{
  "n_kv_head": 6,
  "d_mlp": 1536,
  "norm": "rmsnorm",
  "beta1": 0.9,
  "lr_head": 0.00707,
  "warmup_steps": 130,
  "schedule": "wsd"
}
MLP neurons of a small language model. Each row is named by its layer, matrix (up: input weights; down: output weights) and neuron, and shows model dimensions 112-303. Each number is 500 + 25 x the weight over its row's rms, rounded and kept within 0 to 999. Numbers have three digits each.
After each neuron's rows, "fires on" lists the tokens most often at its 100 highest values on Wikipedia text that the model never trained on; "raises" lists the tokens whose logits its output raises most directly, leaving later layers aside.

L7.up60:492473509491458457501476523556534498469503490483495492510545508510495522461514498453478474511549480463487480512504519495516486495534528470501491476472474539503524537492505524514501517531486494513473505462527530479503463509509483487479502492497540503502483505454521539513514485475516483495508521508475492508539536511503503498510474517487495490552528505478464501516498461520523445523495486503482443505547536442493521519468490519516480531479486478493511525445526432473481485533510479480471557529487495511494549535519500470513529510490522509470482504488530491445496493484451499483
L7.down60:512467472487486481557474492500495517496490527450457485504511493485504505510505489484507500495496493481499497473515513524488505502515501492481506511488456466522500530470499518530552489555534479519486497551511539477504504478528515476520563495491493494481495493498520534487495562507477479491490494500525474490510477459458521480514538510466524519499493479500531505483488487534506546509491525474459493530511492486518465497461497492479503495511466475499501540536535486543493482468528491516499480537464535516525511506489462499504516482523507521537519507505485545508530533490501508548
fires on: ".", "F", "f"
raises: "I", "O", "W", "E", "D"

L9.up1255:529508514502481538533437533456488524490496459469470519486490526512535522512518545515500454499509476502547470503500510483497452489532497496466495490527525491515490497478501504515451482498513508470499524501552499507483526443550500463510503488501481523512535452512494526488513448502486525479508519532543487499475523504507480508482497482493533542490524532519505490469540513475542472532473508461480489482509519497452498462516484464529516514494481523487504484498483491474510476515516524491519491530464499509485501456565496507542467507446493493518501536495494468476498535509519506452
L9.down1255:458494468527524481515510472496467476511504505484510554540507473465508514499502513513476469487522495479533456482489508475523506478578513485480484461489498494464480575483487475472487511522475523504440467524510489446477555515513492512488494499489466473504474493470506459493497479507502502511499460530503484516466468519453502513509540502509504492503548498476473507470514488456483508487524471506491489494489529484467517466524461543541478488507475494519436497479483495530544495527465535496486492522461514505501462466483467504477525495522530529490482502467523478524552519500514493543
fires on: " A", " I", "A", " All", " a"
raises: "ward", "mbre", "cade", "ly", "rad"

L2.up1441:464512491483509513518449465483460517477493457520493505502528491549506509522460493505471512559541493480502558508531498476525504529516464520481491498491469496516499510564483444527484468503499494490527545544532502508493503478515484494522466535511497535499500502477484466501511491554522506462494469524504515489511464496520473520513508485504486465509490537477498518500513513491546552486471556459481508503547510458518449536495500452500498510478488514470464500504503495506511485558472485525480528501524499555500487523521504562458511543484470491500505470472517480487484497470498493498
L2.down1441:524544528486507528520476515530508500545515469488502429480483490495448494501508515464486513452475461507481503498512447501473482549454507497521506530520485523545507500432479529502470487481479499511524477512509467451500530491514526501493520510480514537481477521492510489482455480498536495533454468508499534533464466533483485493501456514516510482492470505480493527464511492496522528488455514477509508494487527519489514502498522495511482526493512494503483503505539518523498503461455503542466474511487482483445502482518528483512482465534508532524492468481514538464499482513512514493
fires on: "\n", " This", " that", " name", " But"
raises: " respectively", "===", ".", " \"", "The"

L2.up751:516493490499489512519463502462484495501487479486467431484495489501528483471435505480487503489533494492528517523563498516502517521494459519444516501486511485455493512434469530467496489528490492572477507515486444483521526449545543522511485512594514511510464491500495462545525492484447442533532525513500505533509542512491493498531536503513462536512486541524503477504530466474459473531468512521477554475523531504450518495467496520508495523451526513501473491476527510496471504492456462456475526485516485460461499516456527502498501509497518470510509540535486444494497517497517511537
L2.down751:488502486524508530512516515530475481544490491516507498521519487510552473467512526488514510520510494510441501475509532505481516532496526492516483510469527496513527508479575517514492504516474519545482504466482471494505466477477525482514489511479514501529519502435459484488522467515506503487479436475484493531544528463540495462525541548520504546518480542471473526492543543535510465525467476520521483504517474493489527513504537501510524520503480517515498487518487503487477482503491503526497500501492431520523515454485452517468519506538450491507438496487511487538488543500490522496
fires on: "\n"
raises: "=", "Population", "International", "Club", "Personal"

L9.up996:490452528488521479502499475491490479494494512510505498506467494486466485537483552521503482483475498479503519531529515448505526490494481506458501489515495459527458550506479524491492500526483490475513477493508489475476490496485519482499479453506504489498491535481512510486527527467480478511464527453531434521489526438474519519489511525457474468454473503499536497538491489502489524513483526501569516469497508495527527506499502508497482525493480512526490497488533482495512476509493544486548495518498512497526516495495541573499493471522468516499487492479475496554521550460525510510
L9.down996:485497558463480492519542502512512539469479534529493465476491461503502485442459499497503510538482515492508463498523489526502480488531558498457495527490477520505497491527529550494491508524510509501459478489494502546511487512496489553497533470487513460467510451523516485503490532459474487480466494539537502484442527511519511505548502487499457561506510480506476503492486493518522495519507485507484475513484499479517491466506536521525512498509497497504522488498491483479500490522481445495474469510445527542505513477494435513490529507467477561500531522491491505484509519549530516513
fires on: " 4", " 9", " 5", " 3", " 6", " 10"
raises: " –", "–3", " miles", "–2", "–0"

L9.up1507:506505498505538471518473493464461499511528491468501569513499523516509483474527486457503481497468459493464521458514509503501514522524503569483486498512520510500486510451508480490506519455513501488504514492512505520497522463504510438510461483521438496493494494501467500523490475479521452469515552515496535474439512520444493480514521525528513531472466513549480507470517509488551457513528544462504478518492500483505530475501496475501503527521494511529512541530458500483514499506498511521509515506471514508541502449477498548470478490500515522466548542480516462445521550556530522469
L9.down1507:477501481493468509512483466488508504496515473494496631512510513503489504492516534516492496452513475443460504488495470464489507494503536505471510469524499487525500535504524478462522489484543536471540572487480500539529510435532491472524471475530476477518507517482523537525463519487476435474475497490496496466456487522522479517512572456480510501462482485503490499487519483450537504513521506462501501488457518508483519492478465497496524490469494505512516544498515479493506472516490475498536492476530491480512447491452488495468472491527469511505494497512528487474510545499527526502
fires on: " A"
raises: "ly", "made", "va", "da", "ment"

L7.up1160:553493499464477480493512511482549469503441456519478488518535514459480484473479511490495536492536541486490516484529491486522479486507542524495528494495528475461474494464515542489498515479505518488488518497511533477459498468516486517538508424506489513494459497530488491508487533519475454461516496513489505519518462514530522477504487522508526470544487457537508481510497520470486525511498497459482513467471526506479462521486486490456512480472476487526533500498455506514519507524503496522450511445488503507512497512505517470473508556510556504505466536526500471457522474461487459525
L7.down1160:526516484496495495521519483499534486505485519463468497494486529499540488499473555490490538493511480494514528498505517535551503495482523523490534468439528521489475492539531447510487486480511499446474516489521537500499415523494505562528475455521513523494500506494489485505504494533465527487554462532551518503494485518527475501483518497474476531519483450450486518491502475502471490522518485525479534527478499465473470503511483509465478530491479485498526486513483508512512534515526538491474517507488525494507448473472515511483520531505501471550533500548461482461524479501514487523
fires on: " for", " spent", " his", " over", " the"
raises: " time", " much", " most", " centuries", " many"

L9.up1451:504483516508523536472490487457524532534485501495516500534528467511484499519503492470515504499535472518489533497516509501489493560539493479477468543507503493505486507472533475533485469500523522511490501543500477421448484485498522508488493501511492506477530481508486547514487504486510486519500477460465520510534487481512493479533488494528520447505491507447478495474494490505492531506487524497502497475504482512521512518456476491515529519494472469535482522533506529435493464466526497482472440446471486513531459513471462498490533479494470563506510482486522511456496501549494515470
L9.down1451:471535569477474472514444516507461496491480484504473433490504454515520516506516480502510500477478552513511495502455508485510545478484507534505489494551499512509504465495495463483480511449523499510503541530523519466488495518515515498460520519441528548470481515466487493523524467487437466487540520475529497492509490522490516513509521476533517532508525500505513465460507482499536535474456511480491487546545497536502539511520518481466498500493496519500478546500511492517511488537509506519515516470546475478480463540485535464523484488445478483505473498488474442529518472485508517524
fires on: " that", " which", " who", ",", " and"
raises: " were", " have", " are", " knew", " did"

L9.up359:498461514475547525473492504587465467454472511491511487482478504510492480499472482494482496485502499515512524471502457515499466511533469530470506505519529515450486519488457495487526518503510515496523513482528569534515532485510526485502459513522467521531497460486468508488451450537508500518497517478468515507527543505481472496489514561440480499537562460509494481511532497495505514491496498501500461484529537475473488536493561460493503511490473470492522488505516469530514540519482533483517490489468515446514525496521491492512501502483498469507501486478518458490448514523480539489
L9.down359:454509489489550500497512450516483534496502492466502509456527452490520504522475480462462502539530497551455516516497500509478507499513481546492519508479528505506490498495543510483501525503475473477533512495491505475497513512543500485449481542519487481527544567440505504515519467466536522496483511520487506519453541502462534490498516514468524467531543474504492510526469482468530467505493509470483482464556539493494515500484521515536502475477460522502519460495540454532467505481505499515481489508454467508530468517532517474505494470527489545511469517528540493482484490507496509497
fires on: " 1", " 2", "."
raises: "st", "nd", "est", "ş", "ér"

L7.up856:498436512520512482471515472475498504492502467476513466515509512505504501481486476498540511511490490496547485484456489501514491495486533514503483500474465467464499518491532518467479498583481522548467522509547425501469455476545490475538516500515506544465504494558540498512514474523484504515513518495482476467497538503518491461482526489474515466433547473476451542501530499529496503525481495518520485514522505462489532507473491515513518522499496497491476511508497487561500487485527457511510487486501485519513525513459501504480462526473496476481522485508502457498532529450443527507
L7.down856:464491526478496524535538500533527479547485546475476503516463540467497493512473493489443510523493479470510504511490541509531569490447529502524508544479455491510516462464472514535511497476476517527479491495475482506484502477487460514532493546572500522495457509511492509430502522541507493522526484503468525522500441542518487477508487461518520491519552475506520507546527483507509499497539458492571515525520513484502483478467461496491497476473521517515488510521490517475502504510548475489479476510468489560520484478466519489530487467488518508566512492493489482505523499481493518483
fires on: ",", " and"
raises: " such", " e", " like", " safety", " especially"

L5.up839:513500520507508510501514466491482495527480504537516503496532478535523487483504473474503484504561482521531472498502519494496487461509505514513513524507507566476488498527492475470514510511486504495490512529517471519540492463530472495486486522512521548464488496513476496515520508466493522498474477495408475478518536473488504507495561473513481505503552539486517479476476498524503508528527471492472494494530486503496525511504464498515498544483519463517514492506517499558500488544506525476517503477487483475517516502453499475519500438512513572514524518525548517486468451543475505510
L5.down839:505458492474491529492520508486492459474486517503442484532515521462466497495494548509490514531461512502492506508521542509514484560505489533474528464503503455475519481480505542523474527469521536507484513456541498462519487509472515550488528494480493458533501481451483509507479478472485482483478507487452528508509460509510507487486473511540550496506491469501479508557505504444490494508523523527510482466538502511490515487481516469544507503489517516483453505466473506498526492483506477522453452460533472499500477499487499521513501485508499481505481502518484491476517549516509453491
fires on: ",", "in", " to", " they", "ene", " and"
raises: " they", "Professional", " he", "such", " it"

L9.up893:469477516489553476509497538460515531483536493512513495539503541479457485491475505507471488484502517513517506470493526519473504497499555514513507487526514515512479491564531483525500529533501529539473507497528478572539505543517501523502512471533514469475499486492492471521546526487489478500489528542508530534493498479489530487524498485518484464491535521473508534499500491522504541537512494466485471507528551487510528510476495504491515486499504491506520540525469525535458485500513503494506518515513474486528491512541502534521530525534536494508445496511469500465500491512532437518
L9.down893:450481381501505511499502479524470542519489517492528502496482475466506509491509481506478530490525524492515530526486491504467482469501529489477486502497480471518439521571514486479474498491496501517496500509501478481510531508472493496529511534468479527490504502492515487499496511505472466525496479500484498473514483500486512526489498486533543447521497535468560503482472511465494504516486482509575469510460528519537522513553495481489542534447473503485494512487538477479490532551473488536477517520502479514514464472502461510537532506519476466516482464483509512507493512495500478524
fires on: "s", "av"
raises: "ted", "nes", "led", "ke", "ern"

L9.up387:553531538511553518550494472514455489462503501479489550548473507529510504504488477492536517526481496467537471500480488448508537520484495468474490523544522498476503487485504493490487511510536497490501471521512491521525556530525489503483482485480494522469474480477472490516501492509470507488486508509498518520454489504498533486518474529474524501487510487505523461494493478493468495525500525501477502497516458515487513494473515516471461523506487528529481491480512542505484482477480500510502485492527514537488497481499523467506477474483468504480492508489490506499460499535484482465
L9.down387:480474488476513531495461503459524499501518472521507588474469489486491493521545486481470496530505532487538436483470542466505527504497509492459501518522493511477470478542496484468467545560499510507513482505482497470515503503526505499490470528482490517526517470488486521467498491470464540510489467525472538498472477486463516535472478499485524520538488491478503465532476476502463521523513479497530511471487488481486510478500464499537474537490515502534507485479515471503487532518530493458554488503492503488474521499511490529468438490525534498498528497524535516508478505472468518463
fires on: "A", " a", " A", "a"
raises: "h", " new", "ge", "ction", "rd"

L9.up1001:465422528476534478502489468457525499476477484484519488526505493496494476496481491526560477470468482503455492519539496527442528511504483506499454514548558487483496524516480491489488541524543455474432497493494510481460485523528523535474513484517521520475493557518493544467494500487453469531470514534517477555529481487549518482492512494541512507511503508515527528522503483471515472509490479505503496494464516520499533522515521496505510504463485496496485519511472491519518479525499471535528512480530444500509509536505513464515493539542490490500520519477504519438480505548525464500
L9.down1001:506510536463529501488463462486506495490512471471509506497487470458493469541478488496506469481501466533416475490497473484524541529512482518524494516481557503483498514495485423496562507497545494491499508494461524479445523514524514497459479489521467500501508478480513535483522444467486532490482520492506481505514529468511497491512521500459485500457517512467576532455465480528526506513518484500490536488506480465523472511499504538479513575480520508488485490506520462467498526505453513546484510509512488495512517493520526526500518496481471503483511553539502484498511508541490548516
fires on: ",", " New", " ("
raises: " California", " NY", " Ontario", " Louisiana", " Missouri"

L7.up1236:531479483502519499462494518516563464520514488456500524476500536505516502498500524517529521495486500524470534504558504515473497522486508501489439478515524510461512565494510501434476457495473497463492497472528475486442525484541480456505503524518508456509445505443490491496453491447468489487488512535491515524489489491464501486520506491508462511504531494483532453508481522525502501477516532557536491489484488449489533521515492511469511488470489518467507498499515465499474504516510524485520489513497484450515551482511498529461499516492490488470457524541480491478545504490494523533
L7.down1236:512513477509490491482512485496511508478552489515515476454517483524511507496521512505515515521506472472522483543535469517543467482483454480487497477537498501539499518482515526508481553532465546519477518534474503527525493482512490518507499529447492477503518519528483502543517472490502443478546467562482501474488481481492482486527517463533510498534494495519519456474462486499439531536484482516516473471530547500480512473518475510445456493527486494505495518472418506502530480477510497496521517479525497528481515497512499555496460480490470533514444485492527496534520509455525506523
fires on: " his", "’", " her", " |", " after"
raises: " hometown", "brother", "s", "oun", "ien"

L5.up1081:522476527564523537515513476502476480504483517558546515521500488459467513473498460533538481493482500478517502529512516489526487508485496526486477500526474514499476536523496480528497510498464474502565493540495508532422484490498486542517514490483505483507486500508513505478475494488464545467496543428472468494507514479492484485467484554539520470535503518483483494506470510497521478521510490514479503505499474490551528499496498481520489491488521504499526467509520513480512509481471518497504518522484565569483499563469574464514459512472526515471533478540455509508540496496514519478
L5.down1081:518511487500485523498516491481514485485501460497452528526500477497510526496572537475503505526469467490486464465478494487494493518523476506493498554485526492503420511453481497469480522495504482537511537539490494504464487510473497534487510556470505501463497484485526505522496508509588525469491524512501472505513495467481476516479491516526496492521472496440491510497507471515489473484457484485461504542491481504520551495505494529555481524504477535464545509495484485480513564518533540531520492427491484525523511530526485480482531547505486506510491499527493476476495515506465508459
fires on: "-", "in", "al", "re", "id", "gen"
raises: "ation", " date", "ery", "tive", "stitute"

L5.up1114:500529515490503513481524477484513543503550459512482478520472497467584519487441502468532507492530509550482513493495487491539547503539523507441475508508540475451496503456483542498492545513536499509494528504453513493530478481495473509482512495506486528462498524515491517533533515511506516530563499513498452452557535504489503508466464506512545476502504471508492472472492503476539494541490537486503508461493508535511496523464491508476546468489510493547480481478499445513476523492520483493475500497487477520451532520532535503447497504531522491466507512459491470495500478520529509527
L5.down1114:481489491528560475473494567508513559460520441486514495485500529526476520488549517472491482473505522492522526541487486506469505519496494494487499512503522519460507475503491525491509483502510500534493495499537527551550523483513527467512483473458500472498501481536477529489499513468491472525501508513476522493499486502522480491460469513541454489468537502502469509490549483516514456474499537523506467503481479484505460515469481516516468479499523491499503492508460519467487481472481492558502501529532527487481497537462471486583504517451495520566548506461505476460507494532498506547
fires on: " not", "t", " to", " all", ":"
raises: ":", ".", "ful", ".\"", " century"

L2.up945:499496499481550535519488471520528469528511496506503509501473501522542551454490487523491489536517473512470528445509530482519474481466472503513520492515492512497466495470479496511534511505511463484517506502481489466525572526521494469515505487583508482504485520493472474550526490515529491470506526485482501550464509463518491543523540482517499500456513545486474547517499522522491473509457545549505494513515507517478477549564504478487493466490505501498514487516522530480504455500491500471520525470517536514455485544492499475515510472500461484520516509490478519487483483497534512511
L2.down945:523462492493510492518528548477499507485478489474539527515529532476462485505483459496485483508488501490509478464492526451478508513509487489466497528463536491486499512480523477486473525518495567487463475536466480498501500464504504470485458526470482551515510488539481439521462472493481483482456505485526545534527493502515495500522512458535519510477468503504490479473507472478507484546505493528462476513549556505530464480467493467519512516506513476536541523560499524504542477487524490467463512488488459479509466474493495472495518515489501477500507500487501501533464523481554510550
fires on: "\n", " good", ":"
raises: "=", "face", "====", "==", "ac"

L2.up1482:484522465492567499467520533504496511484511490517460527462530506517497470531478495466546441475484470507538463479484466514544549509539489472519517528507577508531468508539499478453492537549482482511476497464513492505493501531541526452486520526496520495515508499534543543449503477471474510523514491489526512485566540481518468494495514472500495509491593498521517526496532504514527507491515532479512536504507499455505502474506483493519485458469470516497494501473499490545457509520510508516473528454517498524531511510506527529498490517529500472512459521509507503453498486481516445534
L2.down1482:515456515490546526515533481508497486523503493494484494533542525485497482511517526513518492491491511505470464464436465502542469510459492493515472483502490482555554475495473486526475503472489531501473469479503491485508509504543510489510529482504481499489512499494541478505504505541516486507485510508514490519556552526448510483513503505535531503466465518518493558491525469467489486507488529500535459488513485517473524506512439458506510485477495481501512552484517500483465525535452542484461442461478495526497486521522493483516499456486556500521501527502517486492467444467514476499
fires on: " of", " Ber", "id", "be", "ara"
raises: " them", "sh", " us", "of", " whom"

L7.up24:476474501522494483483478476486478481498530523514506485500566491450516505503514458488568455474498468547458466515574540489400476541472496495524503474528519497514480484534470449468471451509550512505509532513469495494504467451514493492472504479511552514508498482526538541477505489508473485487515506517456463491485537484506493520525521505495483496496511469490482530487498510502537471513492485516522478485509528478492466494494536507519510519461498488497476519518487489485556462517491494490502498484492484471499509496521514449474505537509494473470519498501490491525522473457495506469
L7.down24:462520512493506505524491486504513454517502465512503511475511489478489496515476452495515543517470484476494477499523503495481517488496518497530490489484511479525536524481468439461510445483507454532506489511518493478480507503535462500465495503469475492501545510499496485482517488483491506524479493534509469529478485513493517539505534513459495517494512506506566498421506495486535503516477452497464530482524499509491518476469502469478497508497522473483456505486496544514530504541522482535472459480494480495504437488502498495523510520515486538524513493475505458483485505511524498521
fires on: ",", "-", " of"
raises: "are", " Ohio", " California", " Texas", " Illinois"

L7.up1280:509460523503476537509519504498477534468545529498516490530493519512496485514489522494536496504495461511511518459526456488476494489504475517526492487513530510518492480503492518485448467474540546529464532491482488465503493458496498462495497434538481560470495534509523504508499505478488489493476512466515514527528523482453486502470488493510523501500515459470449525498511479511506509500553503549495514519531545498545491495491479495511528508502514501518466470509499455508483485485476524457536474489473501491494503463491571508483486517469487494536436534517513494472503496476473514542
L7.down1280:488507500488497449541511514540541495491502525477511473505523532504526472499478473531477495508468488459507514508476502491519505495491484517464513465510484489499525488498490513480524495528497489547524469487508525495471506496479505523555506507514469526523481486491486470481528518554458408483484485496471532568509512555522517528496499486481533515488527563548525532530474490517537452515505499497518499489517508472527486477481496469460534514497505513503434512531481514506509511504503482551470465488509500477512488530497513518512511477478512540550529495533506505464513463507510528523
fires on: ",", " and"
raises: " such", "ste", "such", " particularly", " coach"

L2.up1344:503500514473511506470495458490506489498496526491519511513514512505553499489519490498553534539503496532551527498531466464516507492480515495522480548522470515527497504521496518521512501484469499532506447502482538497440484502501531448466527468473533513533497526476528505539529523473529540504534505509482514492481528464457487541479539472484454464494519493525486466497516455489527482521518508506505457530476531520519503472517445458531518486490491436523496479502510530493479487481528520537508548496503490510524494525505458530537536495509548481512460493468531512540465515513500484483
L2.down1344:531478541485478469503524533567481519530498464499516556490460490487445488547512512524506471486529520503462511483504482484464490505505520540490524533513457474502517484463472534513488498525482519526535464511487496488532531509483546526473501485557514500518522524519491535499531509492513459514519488478511537520527503503513511558518521479506522505508539499489509530520476510474490485504486524478485529497482526517521474464521475507481484454528526514533475504522508484517548526453529483519474521542498510488474515517474493486491473532510476498497487467527519532470512483442498520490
fires on: " of", " back"
raises: " these", " the", " each", " its", " this"

L2.up953:496460462471509480520547500505507549480464494478469465506499513538501476493516477463487480531455475549476539465478469486497448494482479522479500502514531558497495501513490485468483505494479488524510503521513476486488507517522457490522482495476496475491543473518518489485455533479508503526469513528499494507512564517495495505504486541498502455526531514475495503471542518485479474480489546495542488511473509481456525514478500477463515481531510486468499495449502493416480476497522512461455501499525518516493487492506548494520521489507490498484507507490487464518493555500564528522
L2.down953:503474517504494484497498533433524462501555532533452522460523451532479513578484505502519484513467485492439493491509533496541513553526490504539462490523487473535511477491484474502518511501443475478502482499482486548492456531490493489457502546482495506493473485510504473517512496506513485478443530520486476497497459532483482472484462455481523480533481496495523502497498497476516487516482495457475509488500503503514503517477462475465540495527485515521521489425473489477517477469488493502478508515489500550470519495571501482481476465479502487529494513497487499445486508500491484540
fires on: "\n", " career", " record", " All", " assists", " goal"
raises: "|", "7.", "3.", "4.", "==="

L2.up952:494494535495510490482488530405488511481471501484496533518507494488549481556468509454493454485508493505542489524546467485500457496494478488529540556487546512496520480510468492490521536513473547473503469536499515521498474502499519492464478496505522480541473518514485532507498487497502506471494497495515511478493538430524506528545475529509483517482478517477505480483526495471498487530498490467456499530524487482472520484473473489521508437496456533495500507511500468526492491508495506507519486494498449566500498472515512545506517472564470494510470479481510525478511523552517459489
L2.down952:533478485512467493518511450506495520561502506493466520525520469464522473484532522553491554520504448482479522475475498499515491439532540487486500527499505488475520473528488463472508510514492513542492509523557478499484511527480480501514481495519454469506477515505522488478544483504491498561519514494503492519469479497505489484444465503491525519491454491493494500482477521457510497526539493487508499504476499472529521500503541480507511533480532544505520523463495479502439508538493447497498499474505505505495469491471516514478533495541461446520464485482508525471508474499513499498
fires on: "s", "ly", "er", " only", "ers", " a"
raises: "er", "ib", " include", "ois", "ry"

L9.up1277:490483488449499475478519486515512501451500463518526487518481528540486524451535462505527502494502521514516466495497497514495498484542498453476523476506498493507500503535518531525471538452490478511467548474485481453465494485509519520487451493493494491483493484480482503502480516503555468501535482481482486502478489476505514452480526496518480461513524497488488504471483497489467515482511481506546464538541512519523460496514495471510474504514478501520496484537450515484498514508477425523507540510480479514475532523476510469499485502438509494505513463482477470485460482508488536530
L9.down1277:517432471510485515521524473515482492495481501489496522483456517495483457509547513494536520515479490508543464446515516509540513459479529517461505502489510565504529470525527487501484528462528502519527548501525496490504520477486446546497486492518526523502471489507521511492521484490493478495511506518485525477512507463573523513476547469502511495457539481490488505531481489524438501531486552523519512492507486535530507473487521491465480510488504467506506491503480521490491533488525480466493505500521524468492509480489512520466505462561502505521495512513474554500501485493523538481
fires on: " al", "S", " As", " as", " Al"
raises: "ham", "-", "oon", "ook", "ghar"

L5.up1005:516491489467463490547462497501492568459495521520509487546538527438488458494504529478491500475551491513471468491524500477515438525496505517465491481491498524505482532521472501484543501489486494542521550490515527496512498491560522539482481484537486524465492483470508527500513497531487535487511471430515540502480523509562493496518551467531486499509481515539526496496483525488574530543536477511458490493484494515474478485491511451524498491508541525477515493518514534528492489494481473543496502477512475525511504473505513481520485505522475525528498521490530502512446502503513475478
L5.down1005:480517539552504493529459430510485502530477521539518503535474477443469525504460498500471492491477466473488502438493493495475548455502508495501473529479531493478496514461506504478512503473447532465461477494477505513508498469483492484512508481497467500476479495497512545492534498497496481544515540475479487491478499479511502480492487493499483496518512506468502548481505495463505517502470488482449525477470524489504524435476502509545496477520488515508484465547482480503512543546501476487505516490543498516505569541468496463477475537472472542512457515506502531501516503533476533512
fires on: "-", "s"
raises: " Janeiro", "ale", "tier", "al", "the"

L9.up1159:489505536480504498520497493507466474532495539488488568498479518541516471517526477508501542544477512486508495508539526503521497495490489477488483546520489480519487507505506495481444481517515459440505492482514521511514478452513533546459493515474432467481499500513481504484499525533477520523513552455499568504481548459496511458524539471551503547520487491494462500503477482497499494469501466472499502542492505534471504494496494493533509496507465492550499549478475498503466477525482524500505448517506495537503505477468520519456496499503488508466545501499530496518526542497511492480
L9.down1159:505484586520491487503514441489470502502481467511505630483521453470528486518496496497475521507475502505480464546510483494519525476436484515417485516496485524515522519515523507512528460542497498519510495535473514488475482488513522551458515512493521475481502505502482480498487539530470473499530487449499508465511499520485519491506479460498479506503518528513482485493501485487478485481514505491482471463510505520534489487484510532475501527514502501534516455493496514455453497473499497509499523472530514486449489514513504451469464483511500472498487505505472519508488529512523499499
fires on: " a", " A", "a", "A"
raises: " result", " consequence", " response", " tribute", "kin"

L7.up1345:522498446519560500480525508504517494480477510472494502509484553504492507489484492512483531508492498456492450484495500515467480548509473548409478481500532478528502529515534528506508511524510517460515502497523490465453482503483553514469523495478452483507447512515476493485508470518474488476479511512518451477473519475467506515455510470492478536504497483503496502530524522557476483510508503482528539540533505502499494485502498474496498512537507461497479478484503546490476468440492483516508486478519465503530534536493522509537487507526501501502518527538518512485472532448518491460
L7.down1345:536515425504492478500496508538544549485463493475471526519490513506507484518497472497480503482500489442511497484504511467493535474492468515460491461457450476487473522477502481576498482451496488501513534512511536509488532486548509524485551449508504495518503483498465482444509521444484516548486501531521497498460488514543491522503486490488498496521467465495509483464534493501496489470505519499527542534486501510492483462488493514527499500519503534516457541520555514483502531552521486498563501518514534470487517504501507456512521526485490519545452504476515518496455505503512515514
fires on: "i", "o", "y", "e"
raises: "th", "tha", "tic", "mon", "kka"

L7.up1516:526468505507517473483552546517470534516523530504515504518468490512527506515479519531489525521520502566519488469489520481515491528481514540458535504513497522508505491488520514504523509516496460512536476508484475482544477529534499492500474527472524490487490497505503552501450522506504458501504526551497481465498501520483490512497488479481470508504515494487515493534543528486487498487494489463533503498515483487495508522484457481490516487497498517466501463450493507468482481497453499498513480455567505529485503478509536489468530468515481542503512486483496454451481493483515489541
L7.down1516:502489529524535521476541548486499546495513567565514495468511494516504558478485511519525485527514489503520498492563528498538481493488543484494468513524482520466514511469501498512510533491539515436489517490492524541504507479486511553543490489526521508490495536545511521533489491505490502436536528529525501496488496445486546459461472515510509515527503524461467492485483530497525502472487482461491500471501519462501463536494530493494475522473503512495476480504467507468492492480497462472533548486527494521533493517527509499545483455478521518478592487481474546465489489524469516500
fires on: "\n", "-", " first"
raises: "3.", "2.", "7.", "4.", " Synonyms"